MLP neurons of a small language model. Each row is named by its layer, matrix (gate and up: input weights) and neuron, and shows model dimensions 0-159. Each number is 128 + 32 x the weight over its row's rms, rounded and kept within 0 to 255. Numbers have three digits each. A neuron's up and down rows have the sign that makes its largest values positive.
A block is one neuron, or neurons of one layer that tend to fire together. After each block is what it responds to, as a language model described it from the Wikipedia text at the highest values.

L4.gate880:125147173093199133132100171089097093093171113158119129151129046103139115128130166136149150126155125102149126168148138088184105206128173134132135179071090102099123086149164148121184139171160166103123179108118160183159063122209123103160094094128128167110124083123071098158155159214172093097146150137089155160155138169090138105111114103125096092165132105127114131177209048163138137144146168144151149142076128127133155143141133131079167170165113164087155141119112146149076187152145162
L4.up880:110081094086078100082164123153126147132171126176114053131119134140153105098129166083118136150181135161132083118159057078118142111125110121088097091139169110082122171095106131119150157115162084159154129172162097167103146132096126155163169170076126156177081110098073110081166122107067155106096133076076090162163141062106096112165208152091122116180093151101120151079106154172139176111123094120137128124088131134133143133175215146101049119172064182146097150190197107107134119133166123
L4.gate1207:167142131148201148073114133189153064070137164119101088163077079134177112115145115108149146107118139121132149125087149112185147137099175174097083099061058107124138122129177105159113104070120139161128065157149136104102085150105102110152142158151080157135107205178152095160116127164120190132123116112090130124147109117127147177127118091146081132089155144140147114086102161139075133094154090141089054142080093100161098072171104137097133136137109155103105083143191073129123092094146120
L4.up1207:111086182114169129119121127123074098100066125158159134092126109161149202098137077157210111061118134122148166202129145134136163115162174135139127083170134105114106078147149111144143087124162138150150125162093205172132151065157092118131100096150115149168141190137143107152084130138036114132139151075154157149154161138129132155140152087134126139171094078028107088169130133096140155076140182089180104120049184146164080161124157137110132117163148161092101103080188142139107173143135175
Description: Verb-completing particles

L3.gate2:179140118185149131146147137144138092088110160211206157158136094151074145194135102134151107101148119129134125112102113119151134080120092057161106127088156153164118140147090142130064135114122101081155152180100084110153127168101144139150176152152106048180166084086096159175173146079044092121166137160070171117094101220192134132109115100102113183141142149160114138133145102155163116092101119119101082118181133134116156119134107161138134141044119135174069093132078139142106167141101126
L3.up2:107103147168185094118131184104118118187146164201137142135114100134100093132083121089072106051177028131132135103107114093098113142124087060151167147140134074158121141104103110215113135108178112090138149135134222112073131133088143137135142084145155104151129142107167176105155117066098109133172152148136138192106131155070179134108147164175174117160110100173120131168113155124152097095099099119120156101112191098091182171111073188140124128102144132115167094152083082026084082129150114
L3.gate176:120099121151101133168135158162132126144059141161122161115156124117112083123156142104158135106111091122156153140182186081133166134131101133176154125178136155160104080127058097163103083084080136146142090139219191118134102165160107158152133133089147135113167127119161207187165133092161192123179115085157097175106132141139187089108090132143180113147121208148154081109103135091171089139105095190115134121065174133101146117102131130061157169089150077151128092095191136087153112118115121
L3.up176:194090127146120173047072126175154151132111095082181154155127137102058154164132139117189081094138114118122118129134132089110140111124068104141104153067097149087083117083110125111141148078082147099135189193116117111100161122093106153139116130083163109124081150130141157184128110180091128127141161142109081105131109083069108063121084136158125124176173132143149132112102117130109124114044126110126135131097149174114186179105111104093149128099154112161157091164106078091103087113156130
L3.gate506:082119121121153099079129108081087209139129157132146143121139170124147174131101139101143158132133131161120096168173124141092162188110114120157067129127125135163069127061114181120121088110113145106092132074172092098126119121110110119136134094107128181213169183063096138165092133147078146080185132120167092122170101145068131162151138169110153154199163057121144178126110167109165179092144149130077179203104150153105152125119065118155135063111124128115157169178157118099089113180114083
L3.up506:095126094087144127067048101048099151129121182103122154121162096068118169158138109112115092133102137152134080122130067121126135158182122105098074149119132134116139054098149151103131120132099150083145132109160132107181159142173107163197097119106151140171166154061094136115107113157132152070147098104174142120113129079101183159082144151113165184148110140141146122170117157132181165105169112130160160152145182138077143183130108122118131162087099140102167168111148069173119095194101143
L3.gate592:193154089207122151135133076136111102132191119084165104117187085124155118172111093125096162128110161119156138105184104131084155153100041063126117145172160074192139092127131075055110119118147141149127134173106147140119086126130091145155173188155116110106127151108175189143106121167130115100142157083110124096069117195107113131135158136140125093139124145153168140159115116127077134133105175142170058118110217079121145094128169116084143143170155116089061171182075109096164078190124184
L3.up592:163095097199102138128085130117121115118162170129092132167184163134150097091163155079158121136089125123156162105162074097117153140165115081143052144126124069159176114100102046099151171143126132090118147202123145133163094180043079164180129130122156067171098127147116133140164074119103148128143128119134099185106157142162123074083112142159084058127137132235126091132131162138117139124145148126160135120120176149103105088149086109103139074131157096097148125168111143077114138111131157
L3.gate599:135163098199166125078149151073125133156186132171143145117105142116154204147155108096087114109137120204114086111151112105101145171127109153191152143122128158197135102104060178172137122109117114127132181144142140067142153073152136169160137150164079129157160143095150177109157121113129183084105123037124122100091101162171192111164069210150162130101186100141164145202147149101142150152162176098092141142081146136095101149153087088162117149153127127098140142150133115147058092195144104
L3.up599:132108092165145178095138126135135148119141207090089128124110129137160157086170148077099125112160130198131104140151134043117143114113096110183094097098132144157086101157088057182195147094180159142163154103134165031100117109147127162152207149210109132193128066157155160114130130146165094118135164104120132105133117163133129167179130086153181146138146093155104093160111161151147124122144176086166156158093135132122119103154203158119093158198177149139133150077136102087095147153126120
L3.gate1050:132145113211151131068187111146107082160072140162168162064106161140144175154111113162094121112110151141110081050104141079174185103137103074186112139118119158112103094110083159156118142137113137108128108196092151154117099092120126074080184116153092104088197122094166162086112118092142125162137084055153189140076119130060142124149179171155124173149146145168121154147159117136195167163135172110104128125155177141098186128111047199123106046103133179156103136109130195107103134109100095
L3.up1050:153181112144145129102165145126130131135103189115159169124130116141165190130085124126117096116184156126069138114138106153143175069150115107178152128165117164163123123097098173134098106069150107140073136170131148128098073132123142116121194122139079093100091141109149127013108168090127116150124147081143213114096120174118148101130130196116067142143161156153103152146118198144198160165065131090100129124121147173061158136063066177161128096131088198166138095110107159113110101176139054
L3.gate1110:106134127166202128106093116162174084119180149177154163111123108131110092119122097140171107108122116115199155086141120150095091139085149131131109098146127158169090112173105156167125161089206127119176110145142139119190170095099096098151194194152101096155148072088093164074099134113126189119112151149100122123170160138109148028132126095143106106069134059129140150180180057191202095117085092107106131164172102093175210164133118129112125158174134134108099159085070121126107074129066132
L3.up1110:157138113179090152159131120095082084121071138171138112108093148137151172152140143159099037072122152166084089117146140152126117135110100117177110135077092096077136133081131119126106125116092151064141141113127103094156123134132155133197137143144129151133137070114117190192157069144104179146175152157119156137102093081101145116148095193160129178133122095184120063049097140093142106170073155129136158145092182110097180057127090113144151170120130153117150206118123097133168138144175142
L3.gate1250:181143083158192114183080154104073113079129100147103187141156101097224162124184071086073132229156061104127137116125110115119052114102107080169070142134146095190086103102079178143107085130187085117103188139150176118178066098113114163150172117166153132161130141104168179154151119137101193120133162051112089097124148142130122074124123094188179166082143179158147179176144152180188123154126148131125144107093143088101113123132069124122075135157151150144110133147127102133120125109118115
L3.up1250:187068057117136092121117161140096137141133101142087151142120103091190129089112117097113087163111162114147109113133129077114129120170175058140142157133139108156155116108122173147078105135168106107103052179132155172205067087114180134137094085185109134142084092093182131128091114086056191069112167118154154139159116150098108098118118099146193132143076148149167205140071127136154139156126167093101108169143130169076106142094041149117108139146184077159069147130092152116090151186075120
Description: Foreign-name mid-word pieces

L8.gate516:146103071113070128163167136136147036110141158123125160115136072124168163141192067109207145176157119097164037127124116177164115132114142130154179088156101118165103161071177165145120085126126080083126164153211108100157172129072092151120116091084130140139127117144146056135134138142087082113149139180171115134126118133115102134163147127132144153127100098107122120081152129105116178091185158182086144163182092140108114098142064076121139122068102089147177134135156114179108113190160097
L8.up516:127110135118110135166128110157087138089098120132064058093152110162177135159181186081145147146139137091140104130184178119142125153074142091074172075117151103131133205120122088133107110137016091178115139166083154162078055072098127157093114092104085062105104122108067127135103076129117105127155099101168106151134100114097138161120129145127130111134157154149099137132151078085098136099125155180141117122122152154150092076123103150148137181167159059140111091142113149160104114178127126
L8.gate734:157088198187114124119112138178107112152159108068153113093137077114086174099123184165120086062163072105114138109179106166143118151143118151154178072096108178121150166076077126154146139136117106150204166164132158144094132096095104111117168180110094116092144169130199115144120187138114094131114093156157118121156066134156113132148126111141155150129151130123081114158192135127153158125116089175149105156107172100131037127109090075105141151147107091104088136144132065218085093113174177
L8.up734:124105134202131131111166099150131088109113080133129162152179142118129173154102140113143075095165120150124200196113142065094150122133102105107148096177084098093127135122100141116120147147139113035133136153139125036104112099114169110131117074132208159196125174140098102115158081093151119109104167165122033140209096108129171144127123130171145133137134134135095094060128166155198159214144194117136109138129147122135134111131164123110105142140092102102164142130077096151108097181222141
L8.gate822:174124143114140086135119123158118126160169138095094112105084167129116156150150175157139121127131073157047077132133138184137102142158175104102188188125103139173139136120070112088125132104110116165170150158169152146092142207070126147130140166168108141145153114145130160146096086156156098088060151166143150154132143104157118105143130052120121123121092133082174124108137126148162118153187124118109154135167130091096036102095091139120165160175102133180113117075052177169068135146188105
L8.up822:166127123121081113080128194113174128161101109087110134161070182136139168133145122132174132140138098108105123138148137125112118187151119099188188117062122133155106138173057150133137151121108105133135140132159061136074087125140177135182143105128114125153102115115130117120139101153135174124139205135136117138171108138152122091158127131137136122142104128121170100092143154109105161157160110164126060146116137183113124112112120148068240113109106090189137090148043187166111102142211103
L8.gate1279:117114155142121116136119171163141113150079152106124142064159113130139083104133160118127077111135111124129108094123201144135089187161168129157137089171106134097150133113107154125145088124139142138148059168128084110099142139132148157174121096104178125109130131064170139172124168090118132074129031152164125117183179143103143127122186083157139177115132100119100224130154104123195069097112105146142178097163147134096155141077085120135137168162113105131159111130068088107122085123158099
L8.up1279:161116083170139149111129099058132152099147131137148181102158097129169150113128189114164096150117099148129109083154148097195123143089131114101140141123126203145161102174101144074133146111079156083103158145131088122094120123112142162103132125122096134150163175118124145180084166159131155127077174219190091146132143160165098118122092071177212141124111091138120200115137112072171110107161076162143123081126164157141105132187115085142143146060136101140162131140104129148071130150138187
Description: Sentence-ending periods

L3.gate23:148174142126098119111109132127104063141176109169111179124092187121164122170102160148144109116142118162138114092105147152146107168088150129136109123110073120167147083163075083153070157123175136164101167133094151088081106106191102129152128168122124126130075133087069102125128097066100108076111156108116153137124109132065107153143118110148192090171153144156188150133144090168115090113135136114131106133130146066170128097149142135155110029130154099184138051117153141126078143127096113
L3.up23:094147097126142087119128152217104126160167141153135144097068134121155053153132161145101129105186100135071133117147152124107120097148074098129197126127131127181155091135113098160178137090190128121087111163114144095050171143124120101148127156109128104135116129163125094102178113099116120149113152027099180123088127158102156139075088090132177097167124106133136139155171123116118153172119085168114144125142122111130111122166151111117174093089128188135120130099137113101102146128165140
L3.gate278:085119120124161169151133112121196158183128138070203121119160082121092135086145108172094075091160119139082088123143086130103181135125181068150117131106137137100108178146138126125145129170121109101132119151106057087057142140139111111086182171075147072131072110158113143170079127145128101144077104076137113158159150126183127117134125117070130136104232094127089076128064140110136178127096136111157155137122142117133109142131089160088137099137150130157076091140171140153131154115138149
L3.up278:170148138103139155110158096104098139148069064158121125089155219093141148133088104179109125130076125128107112161184146175099142153147146090140161112140161124105160154147131120181162075154175160144144054119096136147164102144114153128139178155095158110141113159092100177108142131145155112151043129137122165156150127086116133142164183147077112134123148090157116095155111154084102131145116177165079142110151129127123141193148145103120163144104140197112156163136071089069157137106136150
L3.gate555:112166158114110099151121082135178091170145132177125105148124138168173188076086147142095115110115146163159147139105062143133142121131166111178107118103137153108145094153112119162167119113123099134149127101120134161073140089122154168075113121177153110111093151093091197140163054096115070167154148172047120086123126130133106050123159094135158092089124090139092138103151122150089033120149111145152160167132191162151133127137130090095144096169121135137139088117159110081117180138160095
L3.up555:120129101144161157159184029153138174109154168150082115178161068112151156093171174126095134174180126088100181106080077076119111117116163100125075135096102112099152077120157158154170174134120051151149092138103186146131075126091131098076086140198103135118141095150115132088069162100127116112086120092097140183099136125098187167139153045153126104111129143130160122159144126115172129129122095193147117165150145100141100109147151152123140088160161156140148112146098101132129170147093114
L3.gate639:197150184156074098106182138166147090096136072107174144117124095134155128077142184126126095100144062166099162139150118150084134172103199034146150135156111117142120070167160141085098170091153201149140153150173101140150182130095164111120154203092110100182121136128078122129139081109171146090092179129139146132077106109192161127125061128107133124162106105123167129117163074121165143183131083118144158173148089139181124118145126180072169205118102108129154114136129174137139067103130159
L3.up639:103140137172124069156167106185190103129146087135153075091166147074111033141132065142097133130156139149147134124148046136112107148116123089146125139096093128121099105143085137170113109127126181144135119173156165096125134124142114086127120163142146189158137129154113105095145118134148123103107125126055150179057204098065133160146129147164144120060139133093175144133098113062088106177108155121126041157125120090105178174155131119139153164126137176098121107100144083167126146093117099
L3.gate845:138080108125088180108154138116105103087143121131073143121152094108130114079087123158118093158089119117125157176097090090112108148110157105135157075108152224061116110154163131136123162150151137145137136187140211160083133141158113068172088167171113137094169123145084144107138145114141071086106129152094130142168135112122116085156110110161150124141096120156072125132132089120110166078118119125145169179121132187155130058154124151077127151163143178093088126104115179192081166164111074
L3.up845:095171129134152087114107091171142171135086167137102169153148087120139156148129095093177123177158108077133148134110151139170173077157137150093134143144085112167132077123091107115054121111156153083168122141096130046111176110162143131128116125152105155166125103134111109072092148112103111141118123138149164100117080148144129108159119136089072131117179183090143138106130078193208118148144118112144124147122154043201091077106116172119116101106143106147188111146131130068107139167130181
L3.gate856:126146197166082094183094156161154139199159104106162139070101183074095166107120120175106166178157152135105121115148108155153108103095163109174039115132138173084158135150073129069163139124157098069192131116123168124079152098186073144114177131128133111168140126150091178187139096127081097147094208101125140100095088114101099148137128158112171101104192071131178094136104084077083146140120100144174142104101053074144107177125153125126151147178123139132141137153132108113161118145160079
L3.up856:135103143126170061179103188114107153136100115127080144103118168099083119099138116138102127134155100176098111122155082150119113167076162126089092098170135109087130069114065124168140183132119116169121137092117099098097090211139123120145133132138154152077148155096123129148119068105081116170132149119143130080120150077212135103146145069142195099111121094170168111140151090133075138103176103172139128147096105149112126186175129107093190121145170163128159128084177131088124097130143124
L3.gate941:121097118122129141137117156160159103071120100107189189183096069070124118125136075129131147153151167094095103172092105097098102161110109080126124109140138137129139101176145122131077133094129187197166099121101171113116090140147151143092119132085217129117122103143093123145124113147128107067169151147174064091089133119165129138144163142166122139147118126089177093095150175111179138056141130119116115173125104046096146150129103173110194199106102126144207131143076141071066089125119108
L3.up941:126132071149124152162149131137151134144112162104120030124163163147145165102149135190131114088118118121090207059070122215173131121089125119128088126109149153134124106122148077154141138140138079081138133157119129143123085171132157121190118097121090141158160090133135156079129180100145182195142074116048091187068134105121151073165187172058147091144141096170123164124147095109069150156137078163178145122090130214162120165166108075163128100167146164163020117138183108117109130178162128
L3.gate1152:096177080088135130093147144120134079113130152192163092189069128158117127129135107174139110195094081129111123104155066120083142161145163147142096134092063133166088107109144170154162077108130147098118103113090104121184171121141142119156121175089134151116116103148081105137167147103154069165104124175102131069098134121073156073120199142125112129125092172100159099047122140117083197104225111106113163165117170110113104152120174114133103074109159166155142145121100119088066128126227108
L3.up1152:107161130167058116142146140113143170136136171100163139046181130168084142162109124134082095135114109154142133072155057116102157137135141113109119193176178209093119119171108139117150133106152153147170117153115098129117172148162204132140159176128178106088048098176124187187144134179128192118146178106092176159093158121165060116137123120098089100117202182109155114173141181142138080111138145170161148151131139144161122216179146140139148113118140130131146108109192124180126136168114143
Description: Preposition after verbs

L8.gate16:093063096156178108128101093094140149178166097121056130121134033144150135107183136087124181075169174130163061092133142152141127088175206092185115179164124089185136076111070131146137151163112093122101154115128125173168164138159117121127151132159171124146062071082172148098137156146135150151159122150114143171037110082093159127147126174121150190134185142146211130115108131172146165148129135178117129171095175143153137155112104115141100154169135150108100085094130112127135111196149160
L8.up16:190137117124118144114145158108093103089138091143110129128110139126110070120127085114130165106106178115152070122156131093148080141054123153073095136081102057094122139074115090117124108044152179127159069112134127152071100112097092116120138162100109088193138107125089125106105093117156181117161147147089140128095197123127208047113122110144130176131086118142096150057122124162167154143138146148164056113073165145182157137113119037074093125161134161132179141082160098128138097188131120
L8.gate173:103145123149162111144113129115170115112090122130080163170171104155208160200114077114136177182127244148108129144107143138066164115069121117152128147135098146088163077147117124081055127160115147131084116080158158115130074095137097135123177116107118146139099065120167148094162121155135139171166123113115133133025163157103159106120161163144102151116111096129133129119226086103134091184101114106121076118122125149152127117144102177135034091121067101123111078108200129121076158148087122
L8.up173:131117147195169118150144111111096095173180121115118122116121151145111087051142144093123159133136122147148120159099107115126169150125166141126135113122121127122108031087102160080065112145075200149131138139172170161121120096130117109167104124061060155169135093072123116133102146089094132162151122148085175136060143133166130153190124164169178118168109140141095147174111165091135181151199154137144083097125088133127150112116120196135146161093121127182158102115164076169059093146139062
L8.gate800:140108146156213114121154130134122120091152157118147167142113098126165122164134135109146131074146161207139088133128074142164112174131103106177127114124064130151157126082123108110109162128152156140174182171137134141086081130163128140110135103130114125193153080066110205086122138078182171172128153095077137107149149140105170131148161082159139156095172135118133097137133121140127133136105133116089176155091132111124141158131135073163065171110092110164149089071112087114136145165115098
L8.up800:126125175181202122108111099117086095144117150093118158157135118071130141081126117108100108091117098172115153127123123087134116165154138118143129107062116088107157147092152117087124153135097119118126143163134174149166182149077103108122093117120187126138121120148135144098108111117165145153086173114125060136144084160145124152127108086181165165104173132120103120145157104099122090092093157157066133178156196153126128119122132073090103146089180071148179159058207163129117180117135172
L8.gate1155:193098135134168089166136126194152112127068129099082139112149076183068077098085134049138130116156135159101167080141131131115141122106176117136095171166153101105106135076104127120142143128126125132154117128106171054127093131124135148156098126095064133203170112085168163117152141137160122107143170100079111115098110130086129138120153100113134135138130146158096107174106067089136098076114115113099111155176119183134146135101166145169100141083147140115106093133155121078094135096123067
L8.up1155:165127076154129139167119122124113140150145147135166175165146058111141180136113093074132174075133160148066144097133125107110139110133170115166073128127070190160156150083146166124153118095139187102206188126138127131144146086141091132140147141120114105129154127087186194068151171126163128154187102092124092140108146141062152169125141119183124155127148180099142156096124174130085122083134127184159134138127166155118112161185173115113045077117103110170146094172183171113098134133148120
Description: Mid-word pieces in foreign text

L8.gate994:155169118134151139152112134151127135186113130152122149079096091144105127138125153089133081191098189125149125086099135114136148124110107130158127139144136082157169165068085103115140134053122090127167063140092123089127093095095172112133155111106138109098118147149103115154147099121060168151138095160126099174144083138097122151122117080116182127140133189165170143165116087177099108137128095169138142087176101154143046150142083094189127158165176134214097094166149114091140088141159125
L8.up994:128190119149112153107181141121122130110057178137123094107137153111104183123144132121150074157079095107109101087056139134191117193156119123118093123162111182140138126074085115094138175119082136112161143082144133138075116088151152130120107179060137180135133098147098139135162129141091129111177112129142054108039080151061149170087147142144117090148154126084194168110142132116161109074136091088122125081098139066102131110105123118092160147105141132160081110105100110098142143155131140
L8.gate1086:129105158147158147155098127110156155110136094094125190166156138150077133162100120057125151115151178169181105112163074134105166182060143094129093148159139146132114108109093148144160175118122109154159096130109159116106065123132116167109082134121155178131101110097136123119161132182140169139109116123165133148087065121114128158128113185116181156034077129163143102136115134106195092124149179105122140134096108079123093193152091151141169147183153140201134180173091080096130148118109089
L8.up1086:172167137160138119056171148089148129077117121155154080129105127086162108108147126109117107143082135114094149121132116140111150160110121121100086104120149173153112210118106095163146098124135130135124075096170116076043102112172204073222126101133142097116148140139132135126139108112175155161146101110128117133159141106172121156111186071143119052194075118212088072145083122113182071170137104087154153137070159090164129138107107136093135118159085156117120052086152100090078128106104173
L8.gate1110:148117144150197147106176145213086132115124129150148085081169094133113146124125111073157129137070067117118144071159108097131087176116113159090084164163078150133167176183091112189082180141165145164166166053148171149111112083158107140117125146089077128122163133124113092170134073153146176114106095156133106101186094088157120118105098111085188089155086131114152119110182112103139109211115111111095156059117090114116100110133121163096106183136065095142063121121129097118176121084122144
L8.up1110:127118163134157137190132172108124158141144118151065111077161138153121118131079075105139061158165124070146132064119176078147063085138148135085135135122076151169097196161146098119175178053163130136132116117178184119140066073099145167105148145156098081103145178091127143112157147101100180103098108090131153144101087109070144146121110103138169102130163156084152121162134114174103153178174103159128087147137097172128188104127089154086117179181135085090074107158106105121167079183099174
L8.gate1230:143073147170159149198138082121145154131159173134127132148130129161136094177158164152141140186113117138168145115159140136132145128143112149147160090093120118089099140174096138174135133160059144086105165216107123070065137158119138145116111100072065096142121195121105106134109137149136127177170176130133037135065125095122136130107116107174128086203164114119115120149136135108123166149121161057099124105132159082137126134154154174158073130113133143120107116175169122108107146124181203
L8.up1230:148156134124123131121109129139157091137151158121096165122093110076142170161197123122083122117148139116144030109164088211110092178116171143157099137116136127158147175130081143159219143167152054108097153157167137122076100136141146135116164110088102141096092173099117158135182154057112093127101116110066147113111101157122155160116033142149091156134127061149097129148123089132157154114146088142114169107071132154167085106161163114103092131136167132111106106149165191104144079155096124
Description: Table cell delimiters

L4.gate77:200176129150212146096127120148094081118096156135095179089149162112130081112080126107111122144130124175189182109130083145131117089078130150146134141154123096184157094119138135125149110091119122114071112106124124147164182079106095144105119176123196117075141138086187186078090147085109124120068135211127068184121115059118093122111138126191109118146118101145117155099117138139127088077129114092100161149186167159147171175043128124161208099101166113129168124166098152122096199129138144
L4.up77:176197144136048161135120075102107109096123091132073170127177145092099149152128123105106158094107092136208143145164090088096148131129176083112127183123137112133090174123153155070080122190142134176082135172182117104137052140105090142180133186122127113150141091152177116157133158075141144044139119152128123133104128205071157077122156151110151155108088158138117176161149079137148118117142127136130187072069144154133153161119077065111101137109102134134140101089110124154118138112127159
L4.gate429:169167133161141189078167106088128105132170108067152125124159109131128137149117156143217133107127075164147113136161099141086097118111177088113147171114112139127119191185124130067136059132137183131116146115111090098126091046116088122173150184132172064093146124058113110197137119171050145110143192138156107099092083127086154143110111137141138121125083149181087115135052121157098118163156111131107085112082103178134145099093124149079152193131103061087149089168130137143062163119097175
L4.up429:139084181159138137092184114139112117135119124119149137105168112121113164118119167153186106132128116130184080113097139079143112154113174163102119086127100092133152208126148089168186099120146124142141130150137117111049151075129143111141091156126209087088157111115140145195132082155092148120155147091157155127096188140051176167116116127138117119127123129176121126106108124118137097162163093079113087125103120105072148162068101120104136156129108071037149114159102118105116182076155129
Description: Section-ending breaks

L4.gate383:147152085174134079100141095092141140174120131164128176155139107142151139097142107056039184098083157138140096138138090075101115164071113110194153140135133158086094118116115116151082138069089177152191118144124130117162179129106139101119080132086134105162108099097153148062114179157161164140170156119137070141097123155116186069162093192170131134111096125144133123112120131099126146106127093107088111178137113173072147159168054085155145091084138152165104115107108132090095142122141151
L4.up383:117162151198120082137134157181136177144144187148140138129134126117156141179157081101122111114153210146198090152103134125140135155126079106155131167219149127169066083117082142097094075149121150161169150192112152116156078098123115123157104094137116137153150075156130114102127125125122126134092145139084127106089116110122161142097132153171096128129146078133166126126150121163180093191150225115181097145077184165131154211108174107107108142172123190138102138119152091068104080206120147
L4.gate706:148188126163116185127149156093101118149115150131056119147070118158142155097110152126072152136107161145129050140096144174115088157060118076127121149253123135119127105152143165157121092130195096185173156140165093110122103144113104111122151125165118160119143131094094144114171145084135161092151118074154083149065165095098193124127097108138140131155080135123117164198153149114221198121096130119125126097098161171108081106133109159133153154089184135136085138096106137152122115134083119
L4.up706:082157113157128093092161173133139125093171101109167197116160126134122108125131086084142134069118113182136120118151147105087118127123127128167128119184096088155109066082075132134175126098071150085149096121130139066086109100119108121147090106167071093142090143112152116126140142124108088125138135203095168115127129117086189132059107187166078194115116148148073113078093131128162112122081127123099165128139185118078148103120058123071102136118138090100149177102051099137123113149109101
Description: Foreign-word pieces